Weights of a small GPT-style language model, trained from scratch on English Wikipedia.
Size: 8 layers, 4 heads of 96.
Training: a variant of Adam for these matrices, 11655 steps.
MLP neurons of a small language model. Each row is named by its layer, matrix (gate and up: input weights) and neuron, and shows model dimensions 64-319. Each number is 128 + 32 x the weight over its row's rms, rounded and kept within 0 to 255. Numbers have three digits each. A neuron's up and down rows have the sign that makes its largest values positive.
After each neuron's rows, "fires after" lists the tokens most often just before its 100 highest values on Wikipedia text that the model never trained on.

L3.gate630:109117105125092128165121152166157106113073123108193139106143119149104160137149103136217108078136118094182165134142117140101158166089066099184141128135107134134103131122084091158111174086143150101032126165089154130128160094168121168149130156130096101136194086184131168140044089150118127126121155205182139100115129104079140075100119123169097140089144154106129117081152132133126130124141163118161144131109146180195176131104106165096174109094080181100121134090145152122137118150112175156195121184162160152094134145161085086136179114095159191119146110120171076177157105115098108180132155156119122181112094095091131124161212120144112177143110111123165191119198102121169165152147115109109144139126110121133108105153097037123116120215222093152134140105137153104172147132071108
L3.up630:086072131123118158187094138192160072141086127111224108132141097114103132186150122141190116067146125079174155114131089110106141138102111127188133106115147126143083113146056075180113164087178134091048149170103152161115140102167091159159165160132085102146161097169111184176052109167132137124114174165178145089098099117067130085106133096168109127119120179120141106109179115156104115147112147134152122125082152154190164095108101162094152111114118156117092110063151141092122149116121180155186115182135155124096099106166063091138168099105138157130156132116191098172145075151122125165137148161108084151100068084110095142144200120127121137169146080135116168101190091129125143141142117130099108147083098131140085130126100058158105114187185095158128151144164119119141141142092093
fires after: " ", ";", " place"

L3.gate969:099154157080134114178160150144141098140107113153090146121145133169107147088086117160128106148124069133103132076169107122165092167128065133168225143150144159211138095121150147200160148090099116157086088131121157118179148086122166161133191155152171121103130126113121126120089106093129100117116110130139129158118177107122120088134078097121103177127120083125138108108135101109106088110090144147126202151156087119088136084133145181026135123171143150091147190111136217211148118157133126087170099127102139128113139104107100139090088046124155130151123125127137164125154121103111165121078114080134136132069167143099193141076129114125129122208066149078140122126180171135117151134122169131086131114127109065112109100141150081116075113162142173165160151115129133054137126090070167
L3.up969:094112153108130109159116174156107124130098105157070110153117171165160100069131068174196139140144093153127108118071118088117033126127152108161148146113110147165132091126128091171149101084129106120114096120110136122162142096132202101131211152183112163173112122097132152120142127090162138128091084118174139112083135180118142119170115068161129092148133163121139090088184110116148108121090127131086190181139088099061123121118126139131103111195146135034220159126116192152157129146134091142180127138076075125132112118102201154130076096129158101136162127162105131130184109090168139074121139133141152144102166129072189140141134141071123166152116119084123115187164154136143145181107125140058164112146152093147172091115143083098129136163127208135189124137127134127139088115118197
fires after: "0"

L3.gate635:076108114050116132149112075160167098154121081063107172063178130126132123079091146097162135108175099083171101136167109083142097160094064170180071159112100142152134147109095116126150111086144158206119165127184099123058123159160149189182126140125120126058165061127155176100132171129153102093136128059128164094098110173121147089073083108190081141150154156077102171139156144126093096185171167116133115165126144159135153137136114126167127108090120145111109133168198110132160086108136121161141091142148118157142090053086160104098142123126171098124108139167115110128128171112152153151142123188147148147115113157128132099091154083118090128139163153179150089128146108112156107089133184100083145145147105091097102110126112104119053155080110085114082136102093138189109203142105143
L3.up635:103139070110130165129113152133148103201116106084120091070175132143140128103088149079160152107161127131160033174148097043137121172146114099153162119093131122178148156134150090187119081165116180118117104145121102143139103130153139139092110126115106152121100060107088230165148134104118037099112106090174159166126101132109203137181121166146093182126157105129128121098129103153121171125166150165108102090121170133142144144129132194153159073159077169107137085134163132110118096171113095151113134091141084097186149132166114094105104077168149095137070116121113107111134132076096127098133151167175147179149135144116136184104099105087109217116174121145151125137173088127185149104152173099073134159112182128074126172173184134141118110141122126089175112182123120149051091131098134
fires after: " ", " |", ",", "1"

L3.gate384:087169070185172107118134084101139140158157060138127092158143151084175132133134130145164145116153110118139153125168171123110091122136139154080156163075101132133136205064135135144168169136173065161096106073117117110147149097147095174182112153100140075094123137162113148112104165128146097118158073084120105188085166147129142111122123162113144100094135076133116085226136217096098124111131140122126112167117136148137145157151204145165124125192112175166134122104174111157101139129152137094101127185112151157110202097088060126120171151141124163131121100119137119172151151154143157134139062083170123088147051068095165144127102118137135176137106150148150130169170091127180208147174137120109133158202140093083139154153127070140183103140097158149125102156131139166155166145121141
L3.up384:162125170128157141149068107129145084108146117191101159132132124156091127126102152161118128151125126174188153110095101118125129150037091187124087092173175069146115087164152086084051158090131119119124146145136087129129108130123136109065125160169162187171095181088104136110153159129126150127164162162123134152166157112111141100083132101114113083187113108120164180093095131088141127155171181227131148162145159029108087123176143163141138142109164116129063104116033125131133119104109106124129107185166154160097095123104087127128128166127124151135124130117106168087111104104101098126126193168097093158100112112131103086130141103110130058104138117129055161084088104112126128150094122155189123074144148109121089103073131136104129165091128113096117112157066163161152152119116141
fires after: ".", "9", "1", "-", "6", " son"

L3.gate194:138118097113108120100130106171155112139127128154149129104150143096142143107104155151139101116111127153127156124087093041165142148085055106141177063198141090124168129191102144144151100143184100139142148145131071093118149144157119139174171155098129100108141115222135122071145123140176121052113090140151156137074190114151117141128132106130084163092129102166138190137075174099097119108169156108131165114175185103087154101156104163125158174082059143137161115177124182125136088139087105099065151160159098127149142140150112087136113137136164165154098127215081161139162161164082139110153138124114148160147098104072157101088101128111156103148157135121102153113136162171165156120137133092062160078154081062178109117154164049181122122118162075105124105101116139164133156107164144
L3.up194:093135125063188156189097156135190132161151138131104082144033148112217147135148159123144171100150098114076122106158099093158075110155153151165194113030109144155133078162090134146149086143107147232161149122156095174126118119161131115181184127098042077137123147126042161178151120141145098107143159134142169133125152128148124119087127155139107171095089138122101087144150091157065120119102093084184067140144130112128096094146147151175082116152191121094202177091144135137136076207131157119162126086110110134183129064133071108092089123159132058155126141114143128112131173146097146116051122127140135143167131155141087203135106059168170116104155148153095096137065128147134137168108141104135130158073038121117107113150141132161145099127120126185127130100164090085156136133063188
fires after: ",", " season", " years", " time", ";"

L3.gate795:148140088151061081189148105111153103121134101132147175067143099124105151172125122226104086089190130143155170108035122095135091097142116089143156124113143120165142133067155130128106133131087170176068114128124102146110124107103143167160091143080159093169162152120133118194104110119101116129136118185174128160079184124132106085080118125039087118123121106173067145079127141117066129191209121120154145123153171141086118118123143093114171098079089125109125143171106115144120073075106193112078144148154159176105092062154063136148159116168106097149108160104124122125070161153102184169115145102168139138111075118130099140153151101157085105165141146124152119106099061149116114107147140152088122101114170087106101103205089092138189134145086093129157119068155067146171092149113186
L3.up795:065065115176122116120124104153156061129129150204097130170085124098104135085151159130086113092152108182107078113111107200155078141175135085155196118153165148150122091107107086113138117140068145154137123130090137173146102128100088153157136157098104133153159143136134095145146140101092088174049152150127092145157069142084137114135139186115174125112100142079142122125099142127131081151069064111161128139131155106148195065213073162073086091116208106109107164167138208105110058149089108068144097142105157122119163137134093121131152130154064125163108137132184177164126073069100151153130135099145158116123136115128182210116150109156121112110110141145143184098159165132049149113156142104116100108120147079101128176088119112142176126126122138086150157148105128135098089169068110
fires after: "9", "1", "8"

L3.gate799:174128085103106119139123179112143078111132109094160094141156192176116174129163126071122119162174175082164080168144079116156112124122089111109078093105110139112149186125132151203209153105114153133107127121204134093142129103023127105120142127121107107066104085142104099101074109111132214102206160142111170099126149088139091062122065093171083098175127104163114124083149148134092145168182116103123192147197108121129124101127111182118105143113107200084106138070116162140128098175117145097151017076152138105090132071120160117066086088049135113110123151208130129120093133106134117121124111182129137127097132128119132122147107098094124150111129100119141156133127139115093136161148162094115162086098112103153111144139098092131063094160198118146088118087169131150136161105141119
L3.up799:148095082094150105121133159096110077085144115078164056167113195176145167089174091104125132156162171095179077124148059064108093151147150069083077121084153115103154163094111102167183111130103163169084121092119090069125088164039128107141141121127100120076108078140146132085097136138133175105179123128088126081154166088119119082102041136171086068165151140171143123068136137153113157163166135127087182164193110128103095108109109226140106106123110197092112111066118155125149080184112156105120034067154145108095111068123182151096106082111106058108166180199137126141117127103148141117102097154131146108136129099140106114146130110127129133115139149123098154134148162087063155111173167113129151074085086150169097162148091072104121097147158128135082141131165115118124094089158136
fires after: " ", "-"

L3.gate277:117100149107161168115084168158127090133123145159091149109086080177134164086115126155100040143255068121162136121114141144131124171133114155119148075144114066109093129096148067118116128142127134080070105103130198131123127056131190111178181145138130114109086122135104121141092070105087159118142171187138167117142111066100118096171090132130128146110083113070140088173130092186155111099233156141162135081123105135133166089076113151188111158147132132172097143106140144129128072065161094155061089067156111136131073153066120083045149129105097129160157157083152081152154103121117116128090129122123133105157070161110231126151135130165146070148148132088222097130123167119200137157133143132126124103094112111107113147182168112077105092136158159094117128147159129148108110103149110
L3.up277:131110179109132197106058175135155059137140120158137139143190139153166114156182131148120136145186167112071091181090128130135119129135118107140181128133143016113071070136106068113058103124084167172071204129107110157081118117142139068167196192149144141156092092143079150117097088122171121153169178129139177084118124127134135122080075128147154178122126156105184121136136172110127097125247170104110094090123112127108172140107116152146187148116156163153141108107129149154179101104155127160116129133166133096104095168097097118096162086140116132074142151119084127142108128158118163174061113133089130098166097173124167131093148104107106080131163167156158164105127175128179138133138132139131080086125112108131090168142191115154105147138129126104124137128164110169145131147103025
fires after: "2", "1"

L3.gate803:212140133071160110125096123119152175138102134161098111129146159078144135086174160133104125118189180090117105138126117138123155093119157177101077169123146111111119225109178086128140117123053173133069131087135112142098119085102109134144157201088131089147162102126130129085143094089135124112158167101153116105143132152132144076142079141153056081140094143095073129129115116135065056193163193136133104144161132153118190100160106145118078151168109148151106129129171181162171096124152088109092030096092141106110140103090146109086150145127110134164123148144181108120112125095114107142075120119184148094074114102112113101185109117186145145075053136075127093158122143202157174132145152114110108100114085075118103132151121139139099118129072155109106060147081106138130101116179124
L3.up803:104102161149121162100141159083115082135092135166131172221159123113127156151034104126136182126171127158062076146094092100132177143121087122143130113131130121163149104118142134122158126158174079120143099158145131141108094065148105172134106190097109163094103110138141110067172140111169141083129071106069104122119124158117142129168145136166137129160129143146090155114150156131141151109179172138170190149140105136114136105101162169176121175122122069123054150194118156121081111106122126181101185091116123135145128106121108122117145129141128156134065151140111126138061132155108134164118069121162104099168068119224153129164089074101126141129127145151138136141128192136126126126144067146223140088120187070135165155105150116152109142077096158121156147140125180135107147149125138
fires after: "0", "1", "7", "8", "6", "3"

L3.gate466:102111161094129099168145151048119129111061133157084106142165108174091129138158099150080078028136158122119121121066159148117156164142097131126190144138151183157131175051122100150084154109074159146000118138141143107153118113106138131126140122177154116183135113129135099129097123151165113154167130148159116213169129066098101110106110139106134124106092091112147116078124122136141122118189171072125152162163134124100123123104151110099162109086061085127110139136127127103116093106133097107121125152191196182163197102108090100077188099142163102146117178123080208167117103130075059125156126098165146118102135114170106107139128095112134136152101175110165122134111106168138128071151150111138163112122101124142094143154105156111155124114126133079136129132152100120131077137132182
L3.up466:138133130160079076135199158053109171137138143154158139124109137083093103156123161104114121067159116151131113149087107145073146137116153068097143212132200183124185111093102117116128127159085120176081145124127138065140133137134179136150051181141130060135129133102156156167136076098094104108148128155157114164134151059122143108094146091056119128078169077150127137123144109182108120173145087156103130103195173123098120169108183115022151104139128166130104141153124152107125125158110182188177173125125149063184159143140051142047116081134092078146186145135143129119101154143112156116112076122096086148113130161156134166148098086125134129179116136161118076125127103131077160130102157118148131156117114065124137111146148162147143125137071136087094128121155091123096094136093158
fires after: "0", "1", "9", "2"

L3.gate159:110163133090154154141129130154121115125091102121119159176090161051133157068141085138155109119105101136099119130100117053140152153131145136145158109095100135092085129187173110200137100105132144137073093107175129156194108152109138099173161121075132159076096135159073144096054178170092102154161115084114149101125160191121133126137100085174112095104110180075162103131143080136092142117148172135106150155131116211088122125144105156165119151125127145138142122177169120163094154092099136112141165169058095147146131048150113079129083128165151168090116151164128148145161129192022113141088157154117081132100123130154205098126085098129151143127124151114171160109160141149101121155164163120118120113180108143113188164114134092146136129128143124182107173128174075133149122096127107
L3.up159:178127162157156150183154162155124138130158126144138124099148080107112128113116105128087123078154086100143244130126131168096111091125103136184140161191172137101129119089088118102128130113136123111139129056072123187127174114134117144149065123119114177131107102095153096142082055166145179131149128160100101099170122088123072099075114133086101130171134129096135102141125121098150122132153066120169063122131064124119149188035156042112107063197125172115098079125095156046178141114142105095088090158161184158115123150124146098138101165089188123110191109115119105162121125094135112124161130160083156114149104133124144134134108155094081063105120121067070098155159148132153180107134191134131132189149139132160113164093118108074079163137171138130221110117102140152153125092123208
fires after: "0", " People", "escu"

L3.gate890:133122153135117122113116114105115088124125083094156168159135156142117112134109152133151100103127132082123162097177164134140110139215133089104141066131087129159147191085143124074114129105142190151053069099118101109149155104090066150155184106089083123115111120153149112114090096117167086126111130114100090124186145135124127140160114134121123172135185134167136149149107112134112122094190179178117118107141094126143171114173142069150114130167138127154165125178117117186107133068122151119069068160186163159019144130121138104141071049188191184172145116143124131126128157105146104155148095131121108123110105106140157118126122145127157131171145067150150079126192141166072178124129127105129136119117142117146175104154155157126138181130108096078119049115158117106175162152128131
L3.up890:087096129173104132170154125094166107149121115134102208106101186104147100067182122088128140067104089153117092110121178160078165200133101084121159084127138206142134116192112127111078145158188152140097069165110117092121109116156141115176176094138106055124160156119126137107118170068151140137127114150113113104097083100106158168100093160206073167175125122164116126085150115173104125137096155103114124127098141112118148076184142177103116089141116172156149124059185138156103071095128086128124119159116171135139113113043130181122136139131163134143148106211166125086166134087166096158094110112153130167155116083108123112109143109119099163102103122094174127147122170036188066186179106067168070129153110135067112131086161138157126167108137103098110119087088150144164115160097097
fires after: "0", "9", "1"